Weights of a small GPT-style language model, trained from scratch on English Wikipedia.
Training: a variant of Muon for these matrices, 282M tokens, 8661 steps.
MLP neurons of a small language model. Each row is named by its layer, matrix (up: input weights; down: output weights) and neuron, and shows model dimensions 64-191. Each number is 128 + 24 x the weight over its row's rms, rounded and kept within 0 to 255. Numbers have three digits each.
Before each neuron's rows, "fires on" lists the tokens most often at its 100 highest values on Wikipedia text that the model never trained on.

fires on: " and", ";", ","
L3.up271:099072139133120147125056133113122154129123109119135122135125142118125123119082129127149104112148126177133133125116150090081098127133142112141152105128113141133113138126133123091130151111141106127137172135133141105157163141165137096180117119110155113154124137128126106156114191135066131111138124173087130117154141127110117098203108087154152127096151086123142136195142130141124113112126
L3.down271:125140164116107102105132176127104118103144129131097136104093117207166123100115116156081116088097173112134152107163135142140121131114129129126109147116093128138152158136132098090111115170152110117126160136145122103149174115117134091114148109112154179173124157151137122107144099149109129102119121143104111101121144138134130158122097145159176131138134124122148120153123171164082095117137

fires on: "-", "1", "8", "u", "en"
L6.up201:080145169154135137108120140135141125140177139106104097135149105153124110106151162131148152164160171124133118136127156135134152144148122125151114113138117140142079125080117136136115142126127144138108171107125130191105116121086078133104143123147116144111128099158149112124129156144105140142076097124134172123109127144122148112098090111154133116143119134099165122104154126155179104097110
L6.down201:121124160165162123117115143138154105114107183131100153133084136132113150127094144166137114120111116118066129115102108108129131094152103092161164108137118131119128085131112125146121084113151112142142135135139179164099148107088135119127128105121163120135099148141169128107085125110127160129142136125084086114149138127121119150166091170114108162162166149117081179151110111136122123167111

fires on: " |", "ri"
L3.up571:122117134140111164109140162149146182112123118186167120083150148123148145090110117105138177112129140156123130134132131107119130129113140135107137178136139142137104116143124139111169140104133143187118123170176125179152146114153144138104107117157152103109154149098100097125136147145115142116113069163108133129130153136114131100143178125110066115111121136190094106128151112121130144129104
L3.down571:135137152131121113100103136069138097149152103096109169131130120145128091121155162146122122127110157126091085141123111146152115100090110184132170134110113104137149116136133111134151120107137141132123134136143145126129115164100139130084137123104152144159134090112105119147141080112128172102090152137145113158115131154137157102121156118169099181116163137123129200140137151130075138120077

fires on: " all", "all", "to", "or", " com", "ub"
L3.up408:146141128167125154137112096154130149115169139134101153140134126164137141141121135131176109107095147117141139137112134119130091114126123114091139181138114142110128099140165124123160134133155096126182129141127164133128170084192110132121134096092158111134115086144138129118147098087146104080146120107158132075130154084076127167141090139166088129115164143116127114104124121103136135149119
L3.down408:120125113138109171141121144098107134166120086140132149125123141157131105195148092104167144149130066156085143103094143145140091126087111116138116149168098161158152171108125127123135099129111141156114124132114151120157115083123137132123125156109085148135096128093105162112104125135128120147177095096145117134133111170138168136159094192136153087130121107141128134089102149094160112111153

fires on: ".\n\n", "\n\n", "ent", " |"
L6.up77:116108121131125139106114135092109120154135127096153147117122139129116158140112125111108132118164216154144099110124147129089148159151092157162136102094099142094172098149134114140079111116152158124106122128121128136117133115101136138101104130131136135115138100149124162128164095107064118137150114169135112143146116169152110095115084132107147086096105126110132098105146137150098135177131
L6.down77:153146125087123109172126085152117106156131142128127125159126149147127177104144088125119151120109114148140111128135114162145152115117082146134160121137121089135137151148176118087170096118141094115078151080156085098152140128121103151098083143119138152131111150134131150181160136101125141124100162136109136148117121145126120139152146146111092146138087140110150140140147153107130089129118

fires on: ":", "-", " for", "ion", "te", "e"
L6.up53:119082137148121100113164188069109107150136110132154095145100104125129131117142123097119156150128162080144132170115180155096085114140062149110097128127120129057118151121115142145124095119135139172121160117115120121144086128107148089126130147132153102138159137103137105120131126099149097107102155134129160152142180161148099116103081133102084148125091124175149121130106117095088151118129
L6.down53:134120149170118138086133122174106155098107125131154157147113135113159141184157154154142104125090129112122126103157102114153144088137106131160111109102114140157101083124108160126141154137113093125090121110108132100126132100121094171140143142101114123085155132156184163090091161154150124095116147160153145109130087125135162117150150110114103122120162127091120085129107101174152113136127

fires on: " he", "le", " she", " they", "he", "ort"
L6.up104:118096097133134077161139167149117137145145106125138113144096147140134127168136132135111121131132148090188120100143125182135082127150134145088128122118097128138128121143111133097151140117097113139103126104126112115120126080121111135117115132094098111106135085107148103152124112134094146160130164140137159186137134066121094116149112155141104075129098129088132118118156139128083095093128
L6.down104:102133116149084148145145139129124151145098127114100142114166143129095111192130128143150145111176074122105134145138107134130142097150151131114100120111131135104113141174131122124118156129109115114142167133137100130136127132145154106127098148145154141119133110068124149126148133151132141140153166132130088126107070107088103111102068122151130126136120134112140085189130105118114117125096

fires on: "ri", "ce", "ed", "ugg", "ment"
L3.up16:143141154091125073096135147124136146142139146125152131074115127097152153120125109119069167158129141149130117116135161118151045152116139110098129121134111154145112144153142169091137094088152137157148121130177117118141119171137113117105155135134158141142079148131117165116172132156171129091132133113130152128151141139142112087162120155136120112114142133110157157169115113118143176177110
L3.down16:101115177153137093129183187126134117149166140183155121121124143105181139126148127141134072125137128090142094103132135100139118116114130173102156094142108106152127140150134134114100137148140112102135086127144132102124119131132131086131117125132119173103103121075161119136141127153143139149090152136110140135082136114101151149122080131186082135139135133128118152127123087119136148132104

fires on: " \"", " '", " bl", "(s", "'", "\""
L3.up554:140144109167133110140117104135084135112108174144151150126135111149127157149133133102150092162118073103110162131114128133155082125143115114143110160124128118113130147136132147154123116088104128147134122107065129129136158096129173151115146112100138114157128069127144103127065153140166141107086099158157163128113120121136103140121123150136109106122143150100118122128140115140119155119092
L3.down554:110113139114123149119116119149148128111126152125127177097139124138147131113098084117151136106151121109088148117111152113139159121101103089127138120111110130097166154126122093099113108125141125120146047130132116149145137090107122127122092160111084106120116110117131094113168133132143174117113126134103098136133129169091098125113119125154152144142116103164114129118121111153176136133121

fires on: "f", "d", "ic", ":", "ru"
L6.up755:160112131079161140122139155116112106084145169129163117117099176107151146116098163159153140120133135139138113133150171130120126100124162116146112130139132118127113131127094133143106160177159086103135129104130149119110101153117153136157136152116078086139138097175124101101196091156127146119124152092140089094124103110138130117116138112124168119121119151099151137175135147144102118161122
L6.down755:109091158097094127134122097106169117109101136081088119151164143131093114187119119146126146130150131085121125112127152133101134101136120101139140152137156158133144128185180118165158114116133150102168115187115149088115150115094150133118122133115103108170114136102101144149167186092132075115119121111137135086129156113110116173132105142161126111098141131131172089136141144136100122160151

fires on: " cons", "al", "ou", "ers", ","
L3.up70:122118169090170118100110148141138147129066120128123156146152135198097101130125100118114142122150157138124138100135100132122147126143170116107103115129096134160132129147125117112101142162115120119158151159125116176142171132127150146145157103114153162094125100177130148113121138132095148063124105167161132123126125087138137118162150116150158108158133160107147145148133100139127077072147
L3.down70:153120145174106128132130119128105101106155170162079125109122109112142115148111130139121104134121109123094122125167125135136146108098116095159114146126141146074096092177104106148142082117135096130097134102135115102121139116114119115134162150137072118148152124122145094113138150153109112193071133111129075128129140180131157158136145128137179143131154159154130113133105148134094147157140

fires on: ":", " with", "ic", "y", " &", "="
L3.up710:131158138163150124164114140105157104136119121113132077145127099119116128141115149165094137139164131137124162153085119145200066141122150119156114123125093125100122127127141120139099146112157126138119128124142098117153145148133155090137124119126088119133074158162105106166132086114125103149139085111133115115123082107091115064170097146164122155135100145093160130150168132129132134136122
L3.down710:141104124103096141103118120141160115092140145118154131131129190161108095136148105103134105129114148131124130183147154140093141077133106094161116160109093146162129133170169115112087138157074120163139128126118125126153124158091083081150124089109141139154158122117120107149173139129143127139153131120117147072102121165115122148114147154134117147088114123143154140143137144094168106118105

fires on: ".", "-", " f", ".\n\n", ":", " |"
L6.up662:145101136116099143121102164115118179115135104109102148125134095133102104082125086102083150137136094115113124128144115127095126109129144165131121116147100138132154152112108067159123119131159150188137114104104119103148090131093134096111129101107158118127150115122118154134204124146151121113127128151110095151104102094143101132146109135175151150136127143170108094134150145110087111140103
L6.down662:108129125127136147156153111109109126133131088149118149157116144153109088100173081147119168135114156089181107121165127112141112171136110108166167117087115120087135132149141155116133142125124124126132147134137110183143140097104190124116117137131116129151112119120150129143150155090117153125143113143113096152074139097152126109110123133094063122098131120085088143152150130111139141099144

fires on: "ou", "out", " of", ".", "at"
L3.up888:127163132133135107142100175114114138131134150130147101148127103126156143119130146126144111119130100117129099145107129122088153114186120189089180129124091133114111129091117129098123109151111109101098142169111124143108155108109095104099113126169125196111094126137093135149155138170105141132149131122137098098158131103110140143136177151151118118107136172137132090133125144106129134147151
L3.down888:092124103106122120141177082127139128127135136145126145133123182158081085153120094161129115152197147128153110125108104121160101122146117115131151128154133160101105135133140130143140175084116115129129102151153127152156089132093131109148130164143112094110097121113098153104140109125102121164105128112055094153162085102093131140149115135142126130138165098116118128134120150144081119125125

fires on: " n", "en", " and", "u", "ra"
L6.up318:172086142105130151157141132164097118118122165123129137100153105162098133138120168112105141166129161093156084100130109149108156171103144130126098107090087141164124131128097091150133115162155109150107158114189122140108093111146122085125169119117160101160144139169112111139156162121142138157088124120139079121132122134113126138091105112146140129122120124160141096153175112120153099148174
L6.down318:109167108119154129100086113166181113155133106146146140166142150100133136125121132155094141106133109148130114118142122120124160110138127105143150088120137160122132140128079158178122165103161136128127101121060157150132138154108137119163127118128115135124116133092134141113111099152112137110120142095102126149084138149157094118129178184168107148126103095125134158112095118116164156066104

fires on: "\n", " |\n", "-", "|", ")\n", "ing"
L6.up74:155120146115149155096094167152104096154141101170101162108128161141104096153145111103108128148156118101161134132095095129110113145119094139112149127142130161146124149114125136142167153126127127081096165152111117127158147096115135128167104088123111118154130097108122152090105136143142122124101119123137110115147117121142169154146126121109115130102133148077147151124124130064087118142129
L6.down74:122156122146176127124144107110173115138156104107170111130133146119145133101097122117136112152107099117155153105165115151131102164125132157142100113139088148109142123104133148148166131145127160171157136137139130126114141145089172101105123178102144147099156139136110159118108125105106103100136133117126147142086147093099152111086124119143138122123132087098095140112118133135159100097111

fires on: "th", " as", " the", " b", "cted", "ted"
L6.up522:094126112115107128118143103169165114171076128138127103143083121086163126121096114125137097128159145169142115091097162159138109154113128146120110145127132108149120128118123154156095129064145114145178142115126136146104130128073159127127176159073136120177099110126090144115151134127153122174168143167136096141117097162169120131124143123139127175107109117118136150163132130112139130146139
L6.down522:118131150133096126148126096144124138118134104118124151103119131154079127126104105106105105117153114094120093166175141154137111141152105110142147113110103148121113110156126143165067109099125112096107096126137132177137163147103153109168126140122096145155136148150114114137122103152149145105167129167133089134155124106134144176099084146142135142093169130125108153116103070143112097125126

fires on: "v", " (", "1", " /", " Bel", "9"
L6.up630:113092125161151159082121112140144136139123134092120118131167070132134138134090180090141116176167118166120133099124145138135089124135153103127141099128148123147124124091104096126134139110111160146098161090140134148150136129113140147136151120115135123118153129128089139142156139132169110057150148088108122130112134132153110098178135102124105164119144099151161122078143133170149147144089
L6.down630:132123155108178138097115142130161116105104143169121169115133163089100121091137145116131151127128094125150093132180133141129097160113121142148116138153129130172108113148141129104133095140084114118138096149157128115153177142103089137106152126115123122128137145154144151066156124143158095145132119146121091114115125149147130165121126113143164128107120169133152111127126102135119127116142

fires on: " D", "at", "d", "n", " also", " work"
L6.up196:108126105137103083109179092081150102113126155122111146159149168095106102149115120135155082123144115117150126127121147103138149142115149134149129127137108131159105116087129109102149153148136141108118154089093128082153141118104179155130139119158104142171161120111133115110175139105099112144102135178118119169096139133067147134129143103091144126199144153149133151135111103140137132097148
L6.down196:136121114094103085119117110119108094127137138124094120143118123167120149091114081102165119139132109154077157159141107160138114102163122131137148126118184114124116137130085123138116104140106113121101082094159105147098143140071108156139117100148074132145151129175126124132108113136120108098101133108148165101115105122162152131160167120112130153126112123114135151117142147121181174132111

fires on: "l", "r", "v", "s", "am", "man"
L6.up730:150167135166158156145125116123137138105103143101089149090152126114140182158132109132139108162102121133101139146139128113126109094135135126124144159119102090131148140131136151122099126117103141101125131117118121145101137159153123134107126105122142133091132138093125100147144134153108150118094091127109104112110149171139106158159099141113151136143148126155093071095150135125133135123130
L6.down730:112154087123139128155149119121122139122107108121111139153135118157115139093088097164132118101094117121110105117134146121174151174121156201109147129093137117140149129138132124121137110104130180145140081098160095140147127105175102133118128102086100130141150192110142148153110114150136107139138126126121127093118141136129116088139120092134126130138135108147117113106137091096095086137161

fires on: "end", "id", "ange", "os", "ate", "pt"
L3.up139:141101115115116067144137147152185102138116130109113132142139140123089139162090126127105109124184163107140128123110154119201093167085128125106130098170155105099126143120150111173173110104103083120165132163134139139146138121111154125133111143133099090135158074115136143151147128169109138132127099094148138164090134120111160129150160170153109135136111171167168118137131116107147115107155
L3.down139:125131083123133103101108123130115112142126131084145151121114114157117139129147136126148103166093125141142134132132124134124134175162102115171145103134094090115129142159134106086110179133145100096127106131144114097135126124104200110126107161109082130134094196130158139122166129155141139129133153129098133106117105166143108152121152094115156112094132134128124126145200206173147109109114

fires on: "g", " ", "l", "ag", "k"
L6.up480:162148093106113118119135093123182132119137159149081138132162105136129151152114089110169144120127158142142161104132129077102091099146142111099175140143146157120135116157158161130161137088107130125127163146079142131110145144153108168139123136116109090164116076147083092101111106118152120162109108104119112144062153160162151112135128137108137119139143135138105092128144127155145173116074
L6.down480:126154135150152146107141124110122180126132109104092117118197114120127143114142068145136144156127118152073092159137142101132137115143111138158166127085100113131093101107153124126130117096134098135108096129130111131123094113160109125147139108101131142104103104081136142124121102121171125123155081145179149151106141142102101115107087166129149159097157118158097175110138090147120153169156

fires on: "on", " its", "d", "red", "'s", "ee"
L3.up50:170151141102086090132166069154105097150136128142133061131148139119177156148123102121124163156151128144104133135114080091144163138124161100122121130119106111133137163140146140121146107148117090115176172108128074163096138152134149137133126142074140107118077130099105127121120149096143085121134139148133150102135148108128112099130087147121132100115098124136112097113176115149146104106119
L3.down50:123156145117163127117094183137139155144119175132140160129085150100159120101076124132179125116150151126151098119124114154129093110122134095146150153136107138105083141127144100107109139150098113129094106132159115113128161120161166110115161185129112123184117125193159091097152094113134131157126112119114127148107099141113150110099146121107103176166166164146120121137103086102120132108075

fires on: "b", "d", "8", "v", "om", "9"
L6.up358:132101152129155152056145112124101123148159129111109166135165108127103112128120155109131132100135106101111153167137071131137151113119172122103090105150132076127146148085105115119118109135136128108118162113128140089106133101106093101051133116064143138101161104130119131086186129120119138127146145126114110131149111158121093142129144157124090139147110137103092114122142140114172130097125
L6.down358:136053107130144147124126198163112121103127133120109109154112161095106096137117106132172132107180149124127077150117159118119095136124149129137115150138155117145134116144136111121138144092092137110135095150148110133143139153122084150156171127124123094118052118152138132118156142106129117141146058116120105115132122154141146177119147134155077133129145147145076120204143138109158113116109

fires on: "-", "–"
L3.up600:109132135167134122109133157120116120116140136154127143151117112141104112166137123165131148159109147104098158140149134108145099129121111164134135104139077132127172135143129145137083094105162099100068132106149098159156119112159119193177137160142152107178105105133166129161123127142121165140091080116140143145105125117119126127103083125165110147119167139168110150100079138154142146148108
L3.down600:137057143124132155122093161146123139133112115137084167140123138125098130163147138149133154114115120096130157093139121083137137107143138151170146151106120138119151169120143159155130113095120116146145138150125115128093138092138113204138111156124140111125177148159127127111118118161123130110141098122114179145115138120107163105095098164091086152122142192163113131105077159143129135126142

fires on: " ass", " ev", " inv", "res", "art", "v"
L3.up282:108174116146152148124120137121152152171128123127123192077129111136131089051119127124138169154146147129072123121110108148145135086121151152059139106157132168141161132119103156153126098128148142137111131128148080141142159131164154099126112127120144117155132128156123149140143111140123131124134142097152128151121133135135132072126145113120044116123103174121148119130153149143108102096131
L3.down282:162134124166129178121102104115102115110138116132096162144142166103132117128164132129145112115165151147128110124150171161161085137090115179146157107128130116112081079121164120080156153117123129090114141127115128127163089118131067156112154150111128117131118166099117104113142112089154120108134187142157146151144138137124158167144117103114147184128109126115083124126134108112125125118138

fires on: " D", "on", " G", "se", " m", " in"
L6.up779:112168138115149102151129119111138125148112131062161149116091141145173108103154116122141146097138129104148147131110115058155143123100120145160145109127134152173107118126110112139134115116108106073108200119123088142083164127104116142142086154086112165184141091138123116113144148100159116138098162121151134125169140109150135137147126120073128104145118167108150103102117145120127114086102
L6.down779:138127127094157118148140147134130151099146120080103169131113152076164174117142159122121126097122147079106126116169098088155162130101138102135104134126107109076148150104122147118115141127131149101084116122099060148118162124153118087114103174161127089132143120151146104115132131106120184169120125107100111121121122120169126143125166085118117158150146143139127124120128180106170139086098

fires on: "m", "ic", "ud", "ew", "i"
L6.up61:117093112112132138102138133116122154117091110114147146117148156109160092110089142124082142150154123184135118124128139112095134136147129118156182130133140101132142125119105137097128157132107146095136075118101114145125136147120120175123118120117095170111102122151130158139109167131116149172135180171143203110126104118127135113143170124120165120159130108065118099133127161125137158159148
L6.down61:116175160125120144113136136098131096138078081132124098169126166119079124190078127097115108124174111134131173165119135172120111115107141161136146112119129109078129105129105107143094121128165139123140073122131147173119130154129078150140073150141142159151098097142146079185162103104109102141123107072173111175122081119154125132149145159103130141132130149142122135130115128134141105145115

fires on: "if", " and", " before", "om", "or"
L6.up725:170104172113151150128103137115138084100182128148140143174157123101133160123116129111135115097146124134147149128110098111119098135129113162125155148126134146120154186076158083158133116129133120118147139139076144134115091127109076165087105123118147198135078146115125130116140100157132065114070120122169111129167155126131117105124125092108088073144100125103137132120123076121112136098133
L6.down725:111105130132170122116139124151120110142120089112121125174089137156138116160191069128108108114121145124141123103189129119133124155131101113131124089122137145121145164128113150129145136130102113166100129101115131159137111125133181119138147137127162148095117109156128116156166154103149194134120142109108139143132123112126159121120123148131106150139197117143130075126110106155151138088149

fires on: " of", "il", "a", " a", "/"
L6.up224:099141096109162118122090084104122161128074134143108156109079124138163123138115143095099100158150089169113145160127083114161117157140128142142108094094109127145124117154140093132144162134091094083110189121126125104152124147153161104152153124123123164108160162121091116126122147107120174102127127126099149130155147125174115144123116097119100124169101122125139121072097167134163124120137
L6.down224:134145107119146104147118147142156082143103125080148117165125130139117115135134120085117145105121092130088127162095125158068155132140108087125069126178107135118152114136148127132115141166096136110137109131135088127121142126149151105153138113146141154097153122132113108136163120106132172113110132116142093164102130143094135112103098184144108133074129087112129120114134149129135155127151

fires on: "u", "ab", " th", "ro", "in", " s"
L6.up180:159117100128150153159064158142124090122137162107122153139190144148133128101129117148111131156100112130099089145143122108100136124088124119108139133125153149179120139066109125154129140104117111182141099152118111096156107115105107090171128116136139127114095123131087158122144119138122105148167109161147098116126157117114159101116141117112083084161136119149147156114128124155132091126123
L6.down180:126163061107171163141130120102190151116127119109098125117133112121132117114162162108124129152139136141106152121138143146159109160134122192124135125101149142097129159151078163123140142114142096115143101135120149087139144129148114120108104139083126154125084135125119120144146157105136104111090142154086116091128157135166140129100084112158129125122071130155144110141107140121127146118143

fires on: "),", " as", " became", " =\n\n", "ted"
L3.up703:121086169129116170081167142112141142112120129140093113136116106148153121111132152123140140170152149121139111108185098101112148150136148097158103123132112104160138118149171166049089115103124169131127087101157175096129108158124107169107144143099135151123110125132090124138123103139156163114111126157157086094140125139116145134081184140107121150086160152143128083138119103174137171116163
L3.down703:058128131148100167127128143117146137134131077120113166121138128113107147160102138135142126157173117132139161129172136186126124128092140108139143135120150159172153135107129119111089139079140118144107081104120168180115132118121134095133137149092118145180116136142157097070127127124106052110150125130167109137110099119083130100112090118136128131126145091141135085121155110128160114142123

fires on: "and", "oc", "al", "op", "it", "et"
L3.up439:088108145171140117106144127122099132115087100125127133123150171164137116120127132122148102102109169161174108110173149103065149139146105107143113113092103145134145118084100116139126176152181109139121144164171161105129079076115111143092128128109143130124155087159100090116123114134121154143132091132089139167089106108143131176141129071127154129120130155107147127110117156175159117119130
L3.down439:140078139125138146170106101148103139172149090128134105094103114171152095074124125109103167097175137103170152099114132141144138102149152163095106128133150152141103141115099104094122104141066135121124168145144116102124116151141143096111100129137136116145115105142121175118158137145123137118091128139152108178153089138109147106106135141167109117131098105118179139109134193124171170136104

fires on: " as", " art", "ou", " med", " spec", " bas"
L3.up189:097153131117140135073112138116128074124099145177122107137134122139124099089141154145068117166120079111134116125146102136120144116123143150117125150178130120090154140103139101153094128109128120150183177155124101128125137105133085170110109131121081150158107087109105105109131130118126116147114124141100143114121144104164135136130143170116107119140088105148116158143152173104160111142129
L3.down189:073156112129087134109101095166094146116089099137098132153094117140146111118162093087156127115127114129117100136128091178100174156103141141133124139150135123129149113112127141138100132133116113129156129125163125137095145152128114095115145126103115112151126106112142154130108141111133178124141143149092108103111079085162132131120149097105122111127157131126114152142156173171144076129136

fires on: " of", ".", "a", "s", "5", " c"
L6.up824:158164104116138111098120123131121187108140147154164139101116089155110124146103151109097057112152146133132084146165191145131108078143184127137145117127157146131082122125166133101150100110156116104159115137069138107150165156144124156118146131116148120126146121177110110118122123129161146083095100113114137106165118132128113125140102128170135100113140150108139169150112112119136153143153
L6.down824:135119089074146155118114138114117095162138107148118152126160079097137135143134096103161106164146114125108108088089111130111178115142043126127107097152116104120146144163153116131139108110103164130144141126128133116141093124165146160113177125143133165153136101104106118129103065147162124117115130101135098145122105090134142082138139149169114126101122153110108108104120136138131126117154

fires on: "ording", "an", " After", " said", "ion", "fter"
L3.up173:130157166180085192154159134137122150141155138132145139136163116145128161124109126134136090132179112094160123124099121121088095089125143113142133188120127146114119156100149176121113092094162122167127153174154101141125121155126127130102128131095159145120122126142091137078140131167128131102095144075129144131120114119110119113146130124143151127098118146166191128155107114085127121146149
L3.down173:170136117082140084101106142150088140125147134141121150155137111119128137095178172146130104167084145142120116137106111150156096141137161185115123141095180063123151187143116119116188099154143120103107167135132113163092137094155153127114157116120123129146121139173111130118088163131129119170126128099188157140148101102176128086115132095117123121123127149148158103124129138136144129085139

fires on: " l", "r", "il", "h", "l", "ol"
L6.up589:109130088126158130083124096118128147169086150163108095118147115081131127115169124120106077137159129139158139154140165101134169128133150131108128125124115143090114161103112142143114155111131128131133119147139171185097108109145153146091120126108136135120103138136133074133126145133113146125092120086132134128091104138120138142112157132155152105163086114153147091111181142136098095146150
L6.down589:129137135103083135139164139100094131133157154144098152103111115136127134064120138162144139116130105154133128148143154096124146097121116144127128152124115099117131152134134120087128130164107160152136138134171175037128125150115152141122142146127112125126155110116168115113137098106113144149142082108119105121105118124138124155153113117131180139129137129160095120143188115078111089098105

fires on: " ", "idd", " inst", " was", "very", "itt"
L3.up126:105120143116155129144160126095124141112142173130109124161100138129122111152160137114160104128109140068144120129187119114165123152130154127153098161080095117096126139125123114105112096152105115139110148131134096184124103122104152118127123113134075160157078162143183095128138121130146140163119132127152112134164124151075107123160175115170113150167135161112145097140136144162170106153115
L3.down126:126138104096146120082171130149116144112117114165128099101074159110106092131138098106105139119132107128125131104131105125143158119153132148098173105138175131158148103126117126170163140117091146116112114103085128141133155158156134090130145120089153142140115133136152130143111109129123089133122144126123151135109119143099097150144174114142151186143134180103122094125132148116109116137139

fires on: "ou", " information", "r"
L3.up606:125125113150166139145118142102126097184128129154096121103096132115141116115166114098123100163116111126118133111179115114137130134158142183134098087141107122128154121139088124135115152142120133124074151112096125138111150142162099137129127135116164119179093119171061149157132134087096127158095160129110141118082106112109163141152127131134154113105097145121126111160151174117120149141145
L3.down606:158160148086141132140130070149126166129138114170099115124115135080144119135122106147152127122137140095141142179124129175152123119159128114127141129081131122144128118129129102134179144119129096106097183122150123112121142127143153144086137150142128051163109150150145130156158084116087153114169132153129104195151121075123136105085152174116152121116121147097094125134112099164114123142128

fires on: "um", " con", "-", " de"
L3.up825:127149148139128154157127161088093137162105141123113090168094124118160088179137181127135128129161146132130117118122126131161116145142147122093113129122122151143137146063124171103112093093174125096098107160123152130107100115145111137122122150103127078124110101111112121167097112133144143129147114129085168084143117087144094102091071149112130116120106141169123070122140149172132092148150
L3.down825:134099136105142156124141145116153088163134121101151112135125175131168141136132106134114129136139128098117117132175168124113148190149160100158080147125155134153174137165113102104140115113092103123156154151098124137135127129130171122098096131104109126072162114146153139111168126125111120116118138118112148172095119129132153099107075093145126127140132148108102191122117104099117098090135

fires on: "s", ",", "es", "ic"
L6.up100:131139173139073125091163108104153139128115107132112166126141073127134160128132130135116107150169140124092085180132093119134168127129127103131132102126135133106116130138133134149095120172166104166155085117114090112114092113167103100106131107144162157141124126125131145141133172107196118138130152141120147141162076123129078163155111152081113130123151136114061116130164128138106107149114
L6.down100:123149080114083149154118119136108158106145077140112102138172138102118143125074144118151174095119083124145147161135150099124098135095125147132122130085139114126141151140125154110156132124149146133120139147147182170131169126177118126159079131093112107124148131126140140100126117123067123096112130091113110110168130133158159096119108093094132105129134096098116120128150133138160126128125

fires on: ",", " career", "ost", "ru", "ce", "ong"
L3.up764:111140137109108122140156110162127171097143105113098108111097139117155141123116115140120134129119142165133087097093163143098102102115103137136112088121112125194128158124126126104113135123112144118128138102122164129100138126179142129105152137109083142098124090129092114121109160146157163178156106119104120127105122150153155091108111110170144154092139173107153134131126103144122104146144
L3.down764:098108152171102104093145158109136092138101149112102124139172165156119155140118147151090117127144136101102167143117138121131103161140168114119123128136135129081175136127127115145127092148134169117107103167127102128153164150102118129097116141142162131147101111150131178120159118098143097075122095110138138122143115129109107146139137083123156084154130065150123105091105141123111151116105

fires on: ","
L6.up299:161104126128146154135137121133096135160098121140088102115121174125132110129142190128158132142163123136118094160131120103111116109133133152135136132159132080136145115124147168107114113110170093140138097107114141121069114107139115145149145121156173139117115109131081155124134128118133174085138134152127157116167065139138141102111084123120147081080120185080111147137093150121112121139143
L6.down299:115158132102089114092131146115134041155129145124127122135151120128135092154148144106118123109096120123147122157128141114162131186128160162116118125095121121120123123119129096117129098135126136092134116141137162143068137128128124114157141123079139115112124136147149155111132119109174137057103117121150054120136134101133135142118138142139137130131122079124119119133148106127133134121159

fires on: " between", " both", "art"
L3.up38:147183107149146114079112149127084126132119072126129151125152127100119112147155122141169103110106118138152132090122123124142130120143126077146144130133127159125160137134116106163119143147142109134106103147114129111116134148132115117071140116121149109108122136172186111156141128160124101084144169143130133155127129139140128165113119053111110084121116147145130132110134166101119124143167
L3.down38:112092128123124138119098149105109143098113138096126148106139132115135115115121170114136117130109214131129111099148132120162157149149118138109136129145133150165083108109087141113143143148078160148163164152118143125106130110132087126123128122148136069122120129092131100106180142141138125108103105148151160155111144125097177120138140136138113093144081128116142144084136142136109181115150

fires on: " (", " ", " l", ")"
L6.up798:143134117127146158134130161122136185150144106119160132159158117160155130166171112114144150124121117158148116139153092146131087150113118142114130163141137114129082115116079112154139153128167064116108170162114121129142129133121118177158160136104103091156069138138161131107118148170089130156092135110128113133101117154144144139146116147105151130092100121125150103101107122131157143167111
L6.down798:118121125152117196143162118088110154121108136100147093132111139109130147137168112145123102160087075149122197148125129137126149100155129129144107126152135105127097129174134131114095100123108114117101112123173114152083137139126133133111114154160116148109107115090101137122102123108145148125110136124147113148115090102103153175105157064148161139121116112142105093130133134192153140138146